python train.py --num_hidden_layers=8 --hidden_size=768 --num_attention_heads=8 --num_key_value_heads=8 --head_dim=96 --intermediate_size=3072 --vocab_size=15939 --hidden_act="relu" --norm="layernorm" --norm_place="pre" --norm_eps=1e-05 --positions="learned" --qk_norm=false --attn_scale=0.102 --bias="all" --tie_word_embeddings=false --parallel_block=false --init="trunc" --init_std_qkv=0.0154 --init_std_o=0.00384 --init_std_up=0.0154 --init_std_down=0.00192 --optimizer="adamw" --learning_rate=0.000429 --beta1=0.9 --beta2=0.98 --weight_decay=0.28 --lr_head=0.00384 --max_grad_norm=2.0 --warmup_steps=251 --schedule="wsd" --decay_fraction=0.835 --decay_shape="linear" --final_lr_fraction=0.0 --batch_tokens=131072 --max_seq_len=1024 --doc_mask=true --train_tokens=1021000000 --max_steps=7790 --dataset="wikipedia_en"
MLP neurons of a small language model. Each row is named by its layer, matrix (up: input weights; down: output weights) and neuron, and shows model dimensions 496-687. Each number is 500 + 25 x the weight over its row's rms, rounded and kept within 0 to 999. Numbers have three digits each.
After each neuron's rows, "fires before" lists the tokens most often just after its 100 highest values on Wikipedia text that the model never trained on. A number after a token or word is its count.

L5.up2572:510495512453483510519484515558483512490453502514482469489492496504485502491499532452516478557481443534527473480514460492508484505475498522515498513515475474541513501520499470522500526506497471475525485488453530457528446503485496478478492540465472515482530453500468490493434538498558466492460461483466534452499509476497520477506509479487541520511485508512510430525506511510541517518489477486499503538501529519518442516500544549472466487492537498502487508467512503511497470503488473505476488486463467513514486540531539492522500513524532523486512485506559497478521496507463488522
L5.down2572:501540436503500480522444480544499503531505513466471512506471530520478536497503495516456526479469488494468523521517511520493467491511514513467492510489538552534469499523482446496487525477449510474505512503500485482479458477572512493528475498495486495487508526512520520490479516476525506496484512534520506507496514494511538486488549525517526484477466517447533471539493532538490471535493547454525504534510535512502503539429481504478529513454482505463474484476448514527539510497456504484514463495492509442488481511497499480452465519504513473519497504530484475453523489510488494455
fires before: "." 40, "," 20, "–" 7, ")" 5, "-" 4, ") " 4

L5.up1072:531512514553534515429474561461524514517549487510483513514494498481491499529454479500501465532498504514550521499478502513526440481494502465547487521520477512518459498496533459531529519458510517461500524523528466485503432513481519519516492518454501546476542515483491546477511500489508518507512510458477494508505492520548506511512512526450489474477485469486519526492480474496506526480497484460522479491459553481495481494479462535538468498479508498527484510480511538482552511491538442485494485498466517538545446490532488534534478491465540500497546535486571514509495511484456519494
L5.down1072:493496507506518504518512505483520459502454461456509535523473523504502453508505496533472485520520505510528475516528489520525527479554492485461492468498462442490481500489525531552489453474490475514500478484480554506460497514512448460471523506494473523469480495497511545442502473506471523487495475490511512463483478520497511467502506464499480500525489502500456497549485533544470473525487514499488518494484512511466516515504507527475508517491483490498480474517523536517447493527495480492559523490438513512467471524481476524510466522512480510525531485477451508481538500550510476523
fires before: "| " 55, "the " 7

L5.up1583:491536485488529532482474518493510508488487492518485497452514492507528559473453471450515507474524470495491480499510485505504510472503496461531465494498494481495519492523494509539492499501539493532463514492511485540472462508499498510526532500484531502521495501461493472554522491517478546458511464455488528497519492485487461520507492514475472467495509499461541469504489495514484500467490463429510439545518463484491478468508489490468490502534524516545485511473537523502479488511519474503523482460509540496541493510465463496527535462484519466492514521490528542467508518491535506438
L5.down1583:498499477456502501465481500492493490505494463524524533467468508494505477475465507471551507554474485497505507512476555492508521470501487480526509521501476526527472497491466497488535502516500489517485482512493510515519514527508524510501529503466511512491532475425454464460512501512501503474525509514518538540516479523473520507485511542533493491472474517524519503506492487539507484518470532530483486464518499509523483523496490520478494501484486481527527477442491466511515493459545534492529493510521523481522540442490506509535482537445517444510524479494498479480474484494473497531
fires before: "\n" 75, "\n\n" 23

L5.up1191:474577493478524479511498559509492515470475500474480546488483497508477527421509518492471519527523427487490470458493507485468502481471484486490507477498464470494512505493451493482468528546481497490506516527453511517528535494483471482465508501440515528503484494512531513498445579541573516489455484543491494523544486483517464500488514533490491513459512488519510481460507488512506475483495472473486529478487518485505507518510477518500527519576503487505499511464503463531508469533506506495472484476468500477505544490487515461516549443497528526518510529513454483541500497478506509488
L5.down1191:515477501497512512476494477428527505505555448477476512533484533494521514504485476494544502452507487475539494518526493523512482433520484506498504522470495498538449466528512526507504515467442488492499550492507507552452486487538524526501487465527495502507499513550502510503484529510478543452530514494523505514498507463531515505501498460543483497528498519428524477540460494474479426461482494531480532518517465466519497471537506531474541500481473508522552460534503549483474513457487496487526517517536515494510509487509534496489456502488502521513532452506510536476474529534503564453
fires before: "|" 53, "| " 22, "–" 7, " " 5

L5.up1104:446518486508522490452500513452545529558499498478523521536538487504489493492506482500542482531463524509472519480532484466500481499504500482532494485488477565597538533490487437477513486507504452532529477480505503466463496462502511470493523476478528490509518460486520544514449523503529442506490457474465528552487518519502524536463496457505541528532478490531540484468508477499452535449488508474468480514513496439544503522490514507494512519520540496513475479451524568509470518492517485464470481511534498496541477448476462494512505527481494525494552481478502540500494544506468525442
L5.down1104:489533527493519534503431512543497463514481481517495494469462541533533529492471486473474516489502477510530483477476501478504487498485512522530458492535534471491489513492532519543503468508503535514526514493469472488455536552462516482491530506490478481499501503468478515513496472467503508519554504500558472518473530508515543479525517479531469484485498453513473504531554504489509514479510536472464504505513491483540494509478487506544513507549517486512508502475513481445542482530496508468516476474508466498502478581470450468515517485521531483473495500561478473488482508516511467501
fires before: "| " 50, "(" 14, "," 5

L5.up3059:493553484502522476497501570504492493512494496450493489483512503526461542462526526484486505513505472500508476455451490496502540504489517474523500501514473463514519521517483510471476526512459495501481500501456509520544472503460485510458499470505500484503461506484546518496482573536523505494488475522518483513490489517509481524503514511478511498501541498487534476509509506489488491486526415459511507533488529481546480492506503509494523501545512469504481484460494458510489460517528467487518506511478564493526502511529511436518523489494517501500504510513459499538452499500498510494
L5.down3059:517494535516494537498471488442505526523513503495473482527504522466505492520481491472509529442510494460513513500493505493544457461506443482496498516473524514551436458460477528517481510442484460494507550514518486514507476514480533504520496481509484526501479530524520476523513498484455533434532512519480500547515496480541496528498458473515461473525508521454537472528461490494486470491479518489505540523549480498558500506507479512511521505491490493486537462514536543492491509470470505504525484471518562503527500498507550503541474534516465494521508452492502509497491516525502524459
fires before: "|" 41, " " 9, "–" 9, "| " 8, ":" 5, "1 " 5

L5.up2791:483460504558495514469496498536483509538557471537531495478470489487504463496472498530510456501516472503543484507487501573499500497493510484515548494507441529472476517518510508451501498487555514522505528451493499534520494513493482492484502456476455506466522486435482497502517504513473463529503482471518483467506510503499450501526486503495504465520468487527467511466419489472491529517518484481504468526516491503524508483467510518513468459493482479507459475535503479489520506465535448484500500508477542533522517503447499515553510536495548458482500493499491526523496492485503486542
L5.down2791:523513526512475516487504499492465449514491529427489467448494506480457519539516510522514461454527494499492492515468493514516516458501500509460531519482483515485441511476535529513462493490505497488544524470475461504549472506497478509490531535489493464462519483523500530482501500498495575499482472465446509522509517493528469515509509506519506541520461501495495545513543522551481519543515481480465504510460485488500517524462494513503504478496469478502488469510506522482548506458482532463510474513496498495491506552508524458525531524463481513484535444498497511547475449487475471504
fires before: "| " 31, "m" 15, "00 " 6, "p" 6, "00" 4

L5.up1033:510496483502534482512516483502494505500516490499506543481526490487512499510447525494488453471523477511514477526512484542492501509477505465547526517492481547496484544517499503493542513497489444513518486492484526494486441457460498520496517492506486557512538517500478524581507480480522469472510503496495548500481489552551489514514506481547508519517484496491465490511450499493475516459541515482516465547526484484522472471495498507499527503503489471503521522483514563474478485455551472529470479507519506458553489489500455486463515536549527488519475500487436501465492532479495557524
L5.down1033:478507446526476486477457508457517498516485465518537462483489493535520503527493485465528504493495553495474482465537523525477502507544461498503490513532517499446534499524505468502502515499514516503505502549488450477497503470502504521500488483473545538502473491478491508485474469518509462471482500512500526520472528500508547496532523537520530496459504505441558503527503499504450490486501527556509497463519501508474518542515485483526505484495508502485511483537518526459510496485490528522485478490572463468496478480523517499497513496466536508523486489511550509533489510459469448491
fires before: "\n" 42, ". " 9, "\n\n" 7, ", " 5

L5.up2652:545471523500507499505498490491495533471492500503521490518521520478425509492468490461473490571502480516489506525466483482525496498422509510515457507482515478490499501510500516525550516497537478499528499526470496532515465565495494496481491475452491504477543462487458531484465478497517478524509492533510488466508488465500501469486466507521551479512502484478461489497499474499523486534505436504490481502535539556557493517469535517478463488514501481530453514480469522505499488516509518503499515462459517483489529526543485462495492491495570510488532497490525501511513514557512550490
L5.down2652:517496508466452501514471502498503519494514498472491484535486469448487498518488462503518482517521478501503506504478464476495519465491504498500501500476482463480488487507508527463489528477508518495498484481489492580493451470521470546496458478516488527517557463535512474490529464500485486500477516455535505489485486457538460503507525486529506472483543490481475511504480513506516498525472495524530431511496561508466504511518495483472516511514500528472439511510483462472539498475520509495542493517470465482474521483512499465473518512510514535489512479447492548461538534518480538494
fires before: "." 23, "; " 13, "," 11, "-" 10, "th " 9

L5.up2853:507472510493475484498529526469558511489510512496507495437557481576465508522528517501526455517497506506522520480517466476542493496509535459489508495484479515568467522495483485500498488542499464513495491465509516522501501473508531508486513522519524516477481496512499480521520525492534492494516487502495507539498487530489494552446486486526523501534447482495496475515524482465441520517493516519462476517525483508547466474488511483434468496478513449507500505508510547486488498487540475487488510510493521496486504477444464469512486518519521499503486494501496533501476499483506498509
L5.down2853:491466513488481485487501533475451502509482468509464508499468489506489494510437499518493548437472524489523545482490444455524516512536473488498493470502549553514534502482495527465478502500511519499503526532523491511500506535479556491520499513475451513511481497537508525529543476514476523465481509536554524547519490482478530486510470550498469483488517483529499504514493482496509508502551514519530482499507507528478514474483485502539530502531499518536509458497441540514458494561544521485493520488509489504474472464516481521519507460483496503503467462517508527509429483528437484494
fires before: "s " 26, "\n" 23, "\n\n" 12, "\n  " 8

L5.up941:491507483491497500506505522479490489526489511474465478461510484519508519491450492485535513496499505471536535442519477486493517483506483442521516532537478531495477484526449491508497514519534496537494506497481491521507433500534469465510520490462519501490476516498514508530503521490505534497463532492517502479500483501496455517509488492481469561470455518527505524462487493510493514474539519497498467554513453480476465464531514529488483484476475480534491496479527538520505498467505457495509473513511533500515499464486519516510563501468515506507501507500520498474483499510506508499
L5.down941:462535517469526509438498481472451513475498498481503506485425516471511480489454476520534553504520482519509479558482558525491464508507504465473488522509514516515506540507461551495524430471475484491481512511488515507513531542505496519511519494498505540489505493494465522462514520515463505492531494482510509500500503503508468483546478500465528459495465485470498547488477492490476508494504533480484491497534502487552497479505488477513492497467464475480519484491485484415507504448522493561481481523485483494534496479528512510523504515506505489499531486507501474498497503505481524522
fires before: "\n\n" 32, "\n" 22

L5.up70:468506497510493502492508530497502481495489494456518496505549446499483504488492482499518487535450521504525493489480519473514501483500516503528498483478469538557460516496513478482493508474477433463527449489530473508431483456481534501456492478512520513488553477518488482507491510494514482497490467466525517486518546555513474520431512500482503531515509490518500507486504535498457528512575484507509484496532493514538496535521496514469523536496526500531503452454550528494470495465511503465483510495507496473481425484457512451531496528479498519498513491492514516527502491491505498500
L5.down70:494509445503487506493520481502506478554479492520489518475498485534513515479527523505458506479533499505500517489492507503515511486506455506516481488523520505499507509519451412517488516526515525531495498470501459487482488466449551487471477511505501480504516495447449501463453536464500512500505477490518481507515503544481491497494496528507498490558460501491535514480525517516498504508495516456518523538450459500451488483488486487517495489516471505486510468473531500465518507482456518522478461496521516429468489491531512528502501515478504495490471519530513524528499520490517573492
fires before: "| " 73, "(" 6, "|" 6

L5.up2965:477476537510496484496527502531513526510515511503481488519493474539462486506498512503478492492532463505562482493557529558478470489496488472506527486484489470512514495512426490531481517540544454493537531522477540522470471495472549508519489457502542477481496503531496459532513521513535511488488480512503532484521504494513475463472511514498506518487489497456489494521481499502488492530537508532472582509486492532523451485490543558498501503492500494497505494516507497564519466512494493525472522551490553494500488499526499486474518523467471507547499516471482526484500536475521556512
L5.down2965:464502499517502476523485503532468465520538536529488532472469480517505514477479507521507503493489532471471495494486511481489492464497493494499523506534490495474476525442494528469476529500498507502506500471482511463487542502498469499500496452538526453495503533466524514527459458480467473475450511518502520502495501485511554524530498506504509524503504517473542543467491514492500491493489525516529452499546513481512513510496546479459488506509506524497521511535473479526495485507476517484481471478498519471492491473534507477492487471477485502503518489556513475488457489513523501537
fires before: "\n" 17, "} " 10, ")" 9, "\n\n" 6, "(" 5, ": " 5

L5.up2029:476531482500541492501483592513474526467474484496490506457520508462472514438529550489484549521491460531542487494455497490468497519483520472502479462515515503490514486507477513500488521531510490471510486508439535518510491466507484507499521511497537515531499507472525488522481532496535559502463464540544516509521476513507457513493510531487472505480533463499499478517536480520511488504483456478471540507487534510508499497508488527504492489522527485474478507446494478515485466539498511480485523513447538515516515480502498425494568488509572520551504520525498458519474492436483467490
L5.down2029:532518479476517533519522485440533494493502468479469522509478521469509498485459500491510511496498484454523512513487489517526494467518448483493495518467481469564465468545474527503461482435439496529509544504521509514479508507523511512506486481550537489496478497559516503502529509511490526462543538520510512499531471466530476494517476517524469509535489521445507481509462534478489436463482496515491560504511486497531494472519495532477555511507517481482499490530480513509497520472491493516524520519489537522497498476505514488513482509513516494526503452505482483493497506485534507433
fires before: "|" 28, "\n" 27, "| " 11, "1 " 5, "— " 4

L5.up1784:513473530483494533463494518470502493511519526455493491484484469453482508516524478511499481491496520464523482464523503484523482498501498447523516493508496514502496490525492473487490532532486487503472469493504497532490484500525487523466515528465492484499484515547502509559511537552528467453479507535507521520519493490536428497494509472530488523498501521513522517504510516482478503484529495486503476512512465546502478482548584498481502479558511484558507442504514504500505500523530474504482488502496519480482483456521519517504523526502491482503498518505528516502489466506500438501
L5.down1784:455511465499508490489505457532437502524546488488511501481550542493531580486491478524462548503510494497498524475477526528512503476516497463443497470468488479522500486503476529500482487501496509527539520519527521498470478496474450478480504524507512521502505541526443500479497495516490507499454505504519522525486523531524502503528469514498503469496495527448503492443494484484543480508508503505449501514552474524495511540507492458521518495510492502482539530487486504531529479505476529507515513535529535449542521466462528478465519484528457515547506526538505493495501474500450447527
fires before: "\n" 50, "\n\n" 44

L5.up1748:497465506513517489482519517540445492534501485489516462541523487555508534531483551469466455492508516495538475468496510504491433482441468457475523483519482470519482505533535479497522531524509495519489504497510500483447475530483466487502486526501445515515459463500481551564515504509491541495475483498486510496491515562480444512512493470479477496504496479498531517531490503517500482482509501504472462515496513462534462517528538503503532485507488475535503527506551526462535500520515510498493501522523505552504483542494537510462555489507523453528499535499509517505492504472539514497
L5.down1748:507466480466495532493492536503482470500502507518526454480468505513530474500507507523488509518493530488515511482466521508477469515525497457478502513511476546492511525500481534539507483484522494513523527500522479458515513485521499518512497485498477492524544491511486478476447480493438489507484543511482462519500497500493489523550452510476524471502449518510528487531521462512495510470486528479507531464540520528530553497531464485505529504496488537457514532516516532511501468460538529512501474510505566529506510438518496540485491467520478502417467482486530504530493504485501454495
fires before: "\n" 55, "\n\n" 35

L5.up1901:504473478539482520491535510476512513496487494484506501470472523544505503525512492494492477499549520507518462473466525517510519489509531499524472527451493517488488505513553461518535491570522516492502512516492482515467481498487531504458517506473501520541532454471532484498506523459496464495527488492515535493509544524525467511503466522434498512455462505513509461490542468498502487505510534514472539547480511525502451478509504481519469510499485491553488507510523521458450489503517495525492483509490538513510504499496512491498524485489502533526590505475507524532490455476503522476
L5.down1901:516519514480494486551456473564493494469490475564514533511484514450464448463526518486477476504520433471509510483535519448476482508503468488525496470484480473518484495489467487478484498460480501550530468520470507503542517485511481503488557550527509502484536513469483520504534510514488462477519505546554498491497519442474491466500494466503478527541518494484463504493478500479458500507476488443492492494503484479517493530477492527526536559505519491481483488490480493508462516459498511525493480501510479485461536532515497523544537478477480473506474491477474481536522523485520507512
fires before: "the " 46, "State " 4

L5.up2681:533503518515472524476494517457539531482534500477522485492535472559471548524465524480546522544480475497516517456501456498514526494513508464498506475497479517581468506538463506494528507491506456484509476477490524522485502476542506475459511516505474519501508485508510503542523520505516524511494481474502545512491473516488492532509507472522508475542471507494520487532491513495465505505524435488501447528544457500536486431469525495501504481471527484530528501509518503476496482483512496490495480484494526482514492486465503502548508504519522509534500466515482555518487492513465525484
L5.down2681:485497498485528485518473508487488504535508492516489520496490497503472469528449514519491519461469569486500502515475456485518498466533473465486469478519497573537527501452507538488512497467495490500485510555487482506542501514474497451505502547481497482477480503514486529484530492496485524490482516532541493571526501507493494467493500525502478460468517461524486523502549464512520476501510505508483482490544516537491493495484482505554542470529487508507522433467457543512478495509538536477497517503521497497501459506529489519542481485474514532477500488496495483521474489516488501490
fires before: "\n" 54, "\n\n" 31

L5.up2231:517540505512514510481477544468499550515511508480530508455515511527506552475524508492471539500492442453475504476537490521505489507476520492538497502469503436495503493528481526471495528539477503500517541532478444546525487476522502524449531496481502514516498496496501510535488529524539527494496458539523499483518487516507477515503498501490517493515500518530523480506505491456533463458512476524507525497499494540505491466527532508499542513549492477491469521482533483509477512531533504515502509510487578498537517519500468444520519485496521508514491512500457518515448486433486535465
L5.down2231:493489536493526521427472525512555559511513432517501483522494493493497476538486455512542502456483481525527500532521503473533505454503503495478521514509521509557497519469493518514504512508529474505506540497552502535475476509495520449516484517483497498520496476548526480504514519520480507498495481484548442509510486454468495530489527484521489479531520502464501508556523485496471506518444474472440506515507494512489515529506521499479509509528527507519498474507547535482511510533526512488465533480482535462513535511527525494549460488453449487489522508460488507483458549550497521470
fires before: "\n" 25, " " 21, "1 " 9, "0 " 5, "+" 4

L5.up1310:521537496509490487495488514519506516488489496513496504501515429548484505518515499514499482533472526525536496476487474506502493471427522493465481475502514531538506461517505475488548526465516473492537506503534462494495476523500497465475483507462490507519451476516531495480470515471496499478468500482465495496503520571466530499494536506487515527496520489540504525454485495533490506501527493493476480518552500466565469483509494510417480492459513499516476526481525468517508498507525517528464507512491480490510468490521494483482512483449505505534484492547526483490513523489485553472
L5.down1310:498521547496496512494475514546485445477504472471488550514520485541475458500464454485464463488481486526536489496452501550502508506503509513544501518500496545511506468496547519524484495483464511521486528464506479456484460445506492511508501499466483508522520509497454519486496507504509470507530521519502504464493526548474506540547482493491504502484499488516545508508516501491521474527521476475503517519491477484516509501519539512498505490513487435493516484523473484527450533514518490517514463501479512500476506545505493493522484464451493530499503502522500442513464508493486482515
fires before: "," 24, "| " 23, "." 15, " " 15

L5.up2483:463538509508484469517477507489497497497496526489491540511480479579519504514501507498502499529499502546552508480513522517517480486477512486494479519486508553509490448499485527503489505498529491494529496532546493506509498482517492486472465481465547493529489494542486503465493524499499513479495516491505524516507518473460526483481530491536504471465519487517537443506496503504476486444504479520526514500528532470496453490507504493490483525475471520577499517487504508515486487492515504539514496491502452518463503487521512428477498510475540494536528501491498490521468530451515515493
L5.down2483:513507525538522502486521462516508521492504506464503494489441488492512493503478453490535525541531530504493535493530510533511497527513520536479486490504482513503448428527509480503477491455494525511500530474498486477485508499508551524519499454502504489529461535483516468499549485474482491489499557501512500504501497535458470490535491492562503492456523470465553529490501523526481444453498497496497530494505470482517479470520517504484483524502466459533470511534508492491498537469497496546499487550498507524491512510502493509457522503510496513521508486541497470473498493455517530474
fires before: "\n" 31, "| " 11, "|" 9, " " 6, "\n\n" 5

L5.up1406:498488524474513490442525509445511533503546520518483520463495532486482549491447502465519536499499515471506481499500498459486473494496494471501550476491504445490462528493505498495504525537530492486529496492504531523480496494539513521506489485485457435478473512490435482530524526541516537474513473504484455491500514508494498503458466503534508471525480496488493503514514489467489483474487457497508436581532501496524488470486522478453497483472477475491506507509548501523479418521539515484486480500479555483485494461470467486525517536505499491527515576500513496487472492540496507503
L5.down1406:482492505487505486503497446545500499459477451524494489471494489483473471522498471495489516500478539518530480516496534460522479469484499481455470482501530518500509555512465524517484501479531521484522513491502540462476514513470506468464489515479478507481482508469475509491489533502471547535514517492552476479478470493496552515476532509527490499535476464430479537492491479542485485514537536480482477483497505479490495468459485489511527496495501485493528528483454487510509500542496507501506523523503452499523527496490519478530484495519501541495484519503507460524490529472453514489
fires before: ", " 16, "\n" 14, "\" " 8, ". " 8, ")" 7, "'" 5

L5.up947:481468532537490523485504494526531496540561487509512490462483486466507523512502454483520517481568463538487510509522497551509485484516501521482514496493499560540473477505528521516528517504507482494535552478523505520499502481518492470536513477466496506461472491467493476485522495473552491486502469472545520489502518544501535532461447475458510489545491443527520481471473515504497488538492530474491514528535537548531495513489504517452525502505491481510492475486481477492549472457538501472495505465507534515483465534511457511500488502474460489479517509480486558540480505542436463493
L5.down947:528476535502459481511482496491529518547494559505500494478437471546491501496517494492515494474537511505478480484492485506495497492532502492442498495513528489503443495464541484467515507483476495513576468527481459541517520481472522484512502531494450512455525483531475517435496515493463511496530491504494553554495462501497481485519522511513518484458493482515435515496497524484519464513504540497478546497489496508499538516479554501571499478489494488486511492550507515498495528451496573486472487473487489497552528531477491499523510452490502497509533510511487488517514461432465501503
fires before: "| " 31, "p" 9, "m" 6, "3" 4, "October " 4

L5.up1400:503516500506485498438478545533526514513514493518506542498519499485479550480492470428538530546517471561487523489530493470521486501495506490526510477493517480489509482514472471498503507511449431485543509511504471522477492464493487471448522486519488506492497528485513475512483484489511520500462487498507487550514520457468523538438481476498522484540514500498511493463494497497489539464552514536503473518515509525512472509454476516480500491492455492495500464466563492498506519475490488449489494499476572500496500462447517513528537533477466526473544475507496523545504492501487465483
L5.down1400:511444492492494489523515485539502517495482514488490471501467535503499459472516473536533464496509465476499547514526488483496451490504486475492529501509470499436521535498466520489506484495503545501501496466518486489504492503524519483533495509524472515520477509475473497490518506524462461480487444486509536485506478472491515520459478498529497452541516469477523488499492526489509524509475535475469485497471561533475486525479525490483523507520561449515476511471512510483517532495511520518514496452494490538482514500521493509511496521488462474512522507504523497529522538501499526550
fires before: "| " 30, "|" 15, "on " 7, "," 4

L5.up468:493508510500501477475502543493525517524492520517525526479553513459535478508503501499545525511499489558466515508506502481510478500517478510446483427530484532532520532488549532539536512489516440490541464472503496518493485444489458501460473481499455497489527505517504516522528503488508530494464479476538491481536540488502491514435522468475546523494529485533505495503493539502473493497522458472499468505547531503539456467485460516486498519458529512474461494503515509538519484475515488506477527506521514480498518487466490478496579490458544512477577480504504519545509540530490497490
L5.down468:483459508487453494545528501512501537477492505514489503477503488527510496508509489525465489458539518479486535513516512485495501477504498468497523511495500544515512495476483481525525530498516496500522478528499453505454508513456521454495512501545513465480534517494451495500458535503525512501528507490525491473467526539508515476479497522534465508568451518483508483505556477506477493446509564466444510468506491470498486495503530528518497524490548511487530486485517521511439489510475497502516520498485503464532481502470487492529535486479471517510464521528521469490507527524501553503
fires before: "| " 66, "(" 7, "–" 5, "." 4

L5.up142:532493529501534521476496486545475511531510520538519506501541508549523475523500536491516477497503502472521529486508491508508493501523454464513519517525504483545504546512514487529561511510533464509515461497504520500477424467483509496500504480512478519514496531494488480559489486491499509503536510496490542509489510492545511507480492499527499525526473493500497480557490524467492530466479530499525477586515454497536471444492506475493492509471496498534532535530502552492456463490524481478528514519484502488498482520477486514498552530484502497491490521520465554471465514502513540498
L5.down142:444492465480527471468542456513500479468485505519480532490498481483514503463493502483539508534540554453503512512556513522505489499489493499496511531491520504549509514498487468498515506492466526489510502511500479483509477518504495501478466527466531526520549528515487498443510522509501474501496499489471475535506482469518508501482545497524525496489499532466518490563526477520508484485503498519477486493520503504512496540475507479500508462499509516486502520487511523477555496508490541485437533488518493497502515453527519478518488463479514482464440505489490502538522500506519494501
fires before: "\n" 28, ", " 23, "\n\n" 13, ". " 12, "===" 4, "s" 4

L5.up708:483472549507505490508512509539472505552487484444474483464481516536455527486474500507538524495511493526555519462545495496504509486495494417461511497518431500520516502514490460533516504521513492520532499525448501513525500488489481475517499515481482480485440485484470474556458570483512536518494526496519508550507500517506497522473521527522477457474469479506484503532499475498471487467476480510491491544511479511507462497581559522513497519531477510506534519486468495494517487494509484536506498509502538525482493495488508468515542530470504487537492472477477544479479480491497519501
L5.down708:445542485522480504480498502486508505507508472522500475466478456498524511438467541495456503487472514482495503500479504434495520492494491507479498503482542516516460477465458539485520467463480500486521532493497525501472485514466433494472482491508458525510460478515510482538527503462510506476476516569479478532486495483494526476551497476482501523551487512512478532494489502498491512507526491509520473527480509518518541502542510456506497507484472491466498520522515498487483484542527485521482506523447486499526543504480504544506489463468525481478468504544501472504497500527485483506
fires before: "\n\n" 38, "\n" 18, "| " 6

L5.up603:486507518464476504524499532535501559489508492526504550464504475557488560485473483504506469480454507484484502500492442476514472497500509477529511498517471436489505518486461499469466588491501524520513526456478483482506508477531498523485492484505492497555465540482440470543509513541498496520499503502499486530515483463480493505499487520500539516547509510518520473462519543514479497520490495484514513529454528476534520504475477485478492492537484502487482487465506533517495449505556508506489455470498529503528491495507515448486548496499518493485487523481522483502470534527499469501
L5.down603:528469462495510498508490476506520517463471483525488465476454515510498482513506476540449475491484570518541463474455495477506464470490486503508472476525498525489521520522485560555523478481527504465501505521515485492503536517485511515504481509480471487554499522488524508473506485519508530521510521490533506528514505472522506475490465520491495430501473512477497516458476471526531487479525518483493482461505502515509530483503517471520458488498481521513532501486507473507495486516471506478448479511523490517561529509487504478498474489460481507490508497544494492500517501501529544510
fires before: ") " 17, ", " 15, ")" 11, "), " 9, ")." 5, "\n" 5

L5.up2885:493556511484477478485481542470516531493501511500526535530495501515490493474507476507529487524494460517526493507498514476525482523489481498494460477496489519559489502520537461504534537499507440512473440454472525514496465500434514490455554499466522520471531467484484460533493511510527481478456493470519458471523515504505480467453515508489551539529521498505503518504506506500482529436492526484496472507531458498573462515541491530420528533454546453485528490475535503513500497502501500516482532514487488498510470529483535490516514530482531513476536507518462496504493493515467492459
L5.down2885:487524492491527490526490482518480452556461509519475495453515514471501465480517556532408503484547531508479506541495528503501513532503528535502531533506536564519450501513471501504529514522520498458529502492501492519455509479470471495488485530542511459479467497435517511511470523523517528509492522486512524486506531492519485484503566470490478501568489475485479550446536524502461500453555524459512535515481501469466514504488468508531535526533529469501519482505511494473544477487437516514526469537480467503476446483521488501526504504475481510511496526533486472519556488475504506499
fires before: "| " 38, "," 7, "(" 6, "g " 5, "." 5, "|" 4

L5.up616:467465500539493493505534516474534523501518526493511508482521481511484557491484481491526500511470501484502540448558498497530459499533494449519516474501509499516487504536473498500491496500533444525490434449505540530534501481536491493490518492525535507478460522524485484532504518532529496440473483490486502510537487533501490529468472487494486505532467472501492450521488495483491508484475483521504496544490462499521463450548507486408480529500491482513493490506529535545503508492526477538493503493487558523495501463433484489532480525500518518495558543501509513512534497493499506499
L5.down616:518465501463478497491533529507462505513479481537477509481469494522549522520435499528509504451493497492498532493464476453514508467521516496487509482529533534500519507496463493535522534483540509471501571530509498473500517497452505483504513497473457481500513541508487507477580497500472542475479531524525504575497462490534534503506516533537463465527487485483505474518513498503504493491460530509522500515521523545498565462494496487527512495564464534531516510456482498512508484557580503490488483494511506469483517454495510503512458483480508467497482479518482506497439516529492480485
fires before: "\n" 54, "\n\n" 33

L5.up1823:458522474555514492490495595470483507475516476476500539484492513544463497484507469511483504506501464517528466460494515504543491491458514500503474489495518525503521463492454531464462505534490484476504495504475510496516517501476514464474467513490542515493507446518515487523450556521493494441450459480479492539513470487499513502492510486494527492492483491486532501516496528505503522463490501518494505547474527502529491498512486499462492489508509514528478485492523530471463483519516503490472514531485509503466530526506522428492495493514539515518509505517477478528454535494507510523
L5.down1823:501499468509475532523485505497488509497509473506506570491493526501500445526495503511488481482469474476481532513506496525524490471520498511515499541438501487537489477508537504515443530467473469472470551491504471530494506453505542573490464461487519504500462509510538493461535539531495524479527544510511530488500468478537497521526502477509480488517489501454512512502507494522479453487489491544502547489478493457475482479528504535479533477477517468515509466511481501500482511475510478533558472501469526530531512493523499501472483532508512492480503540475486466482494571464501499419
fires before: "|" 20, " " 12, "−" 9, "+" 7, "— " 6, "0 " 6

L5.up739:500511495500531510479522522506485493506507476512546500478528505507495528485420495509504491537503508499510474512510462467503489487518520503523526470516534449468453515514426501522431565519554509521536457480484515543477457487500496526530467489503450518499481543435419485474534515529495495502511505509491486477509503498494464518506442512482508490484516488518507509486497505487513554500471523498507487531523506493527479483506501493520498510464484482518501535482499532462494473508541522529491505447534476539487514481478472496467530465529460476494484514521488506484517511496517552452
L5.down739:492473471474482474507507480507520522481532541508507536500458490484519494529476458500547477468479538495517508506508506446505500506520522503522508510485500496536525500494457549517530521509518514475514507532528508485471515498485493501504480546480467502459491503473498471515534493511481552467546480529518501527529474552464509529495511513491492465528525495520525501477528476519520480468488519493435456508499488523508588459475482511494531549513521531507535523473507475469517472548516529466510505493539488495482530485518503519494536513520487537493484518465499509505533463517487491458
fires before: "\n" 31, ", " 20, "\n\n" 10, "'" 7